config.toml
n_layer = 11
d_model = 256
n_kv_head = 4
activation = "reglu"
norm_place = "pre"
positions = "learned"
qk_norm = false
bias = "none"
init = "normal"
weight_decay = 0.17
schedule = "wsd"
decay_shape = "linear"
seq_len = 2048
train_tokens = 702000000
dataset = "wikipedia_en"
MLP neurons of a small language model. Each row is named by its layer, matrix (down: output weights) and neuron, and shows model dimensions 0-95. Each number is 500 + 40 x the weight over its row's rms, rounded and kept within 0 to 999. Numbers have three digits each. A neuron's up and down rows have the sign that makes its largest values positive.
Before each neuron's rows, "raises" lists the tokens whose logits its output raises most directly, leaving later layers aside.

raises: "ered", "rom", "eller", "ec", "eter"
L8.down1381:541468424523447498473563529494555500522473463516530509541431502477494574502487498522577558492425544550538558480513509530527532527475467451480435496545444519492505424518494496555451519477545500540526444455580503499489473526457497511487539460526517508487441457497588453493479463420520488464

raises: "ship", "”", "’", "'", "face"
L6.down562:531530532520514495505518368496476454524467491518556492524465522542513518447540542487478479507482433512528517516509538523413509524393448552468507543507470507525470505536528497480602541520478502490512542569583487484556540407551506513496450534490457496586562446423546515446508502522492484508

raises: "'", "’", "'\n\n", "',", "'\n"
L7.down351:486446469554545525478487480570543490459438501488478523535444452444514523483528493503492587510482512481496478511455453471512495534484475545518490463518477441507507519474581483505429473466569449477436521490592521488500485513558497441527470465517461499450534512431547441497568521441532530486

raises: "sey", "ct", "bes", "se", "ses"
L3.down1213:518479610439473586494476567474505489467451505532485377496484499522567479494495542503508492458487527587470466495418451490477498479563436490485491515478522466515504464475510523484507564541525500467555457506579514532490445384505531520452426557525530537420451528468457513447543518531533496527

raises: "s", "acts", "oses", "uses", "ves"
L8.down1234:465510512469504553443467472591504570471540506531506478535459496509513494500443580518534501472487459472468524499559474508469538494530522510520537566481550567481541469485452575518508539486461521457521487486544442442508514509515523539467441520514550501461562467500400615556513467547530500512

raises: "ates", "ells", "s", "es", "ties"
L8.down879:530486526514491543531524443587446490486519547530582392475562481516490529517506549462501448420475411539537544511500510492448491552472468469528521529431527503510543486479511555539495497514536436477570564540501508473474506539506556494442471480468525508518576482504448596467496515582493570441

raises: "ends", "ance", "ously", "ity", "ances"
L8.down479:532534453524483471498525516537556550629554478446534507520432481552474574469522477549520459497507514451525479501493505461505533502530507458506506449435502494497476474533537496517488508504443546521514522540500490517493495536432561504504450493527431529448535506448456533468550484588450495481

raises: "ies", "ie", "under", "ister", "ied"
L6.down871:457485499536529499512475482508439478502510562465496523607497504414501497545557503499483496479537449475493555583522469469532503535492390500514573543474432504574539504542437491570536438494529468475499487483588496484500549501568487502483520454487513527492503479524441461481490478547586507438

raises: " emerged", " began", " was", " were", " arrived"
L8.down1466:515514487561519486547453474502454499504529478514552494491548494532400496524477550474486456426435476574494470545515530500513416566478513424494509506424506545547499411517491516468437438552445523499553499552485515453448508489438541495413490494446482539512421507469460538513471414492474462466

raises: " another", "\"\n\n", "]\n", "\"\n", "theless"
L7.down1459:473495499541544488469463427445528558486481534508474527565466484541471474498512552454441475475510474532540471626524550467473465616445485497506445520530480542566498542554415481544569508455472475522483531455394546481480545512479502532529502467474493460449531446425511471446536487468541558549

raises: "res", "rit", "rate", "ru", "rote"
L7.down1029:566497522502450518542483439554496509495558478484452473536442491491474470538478534525490496507486420580483443534442472532496472544483509462560474480538498490447421606422484533552487494522539481455488474464520532449471481507523491553437482497517496525522472526465521478458468520465501585375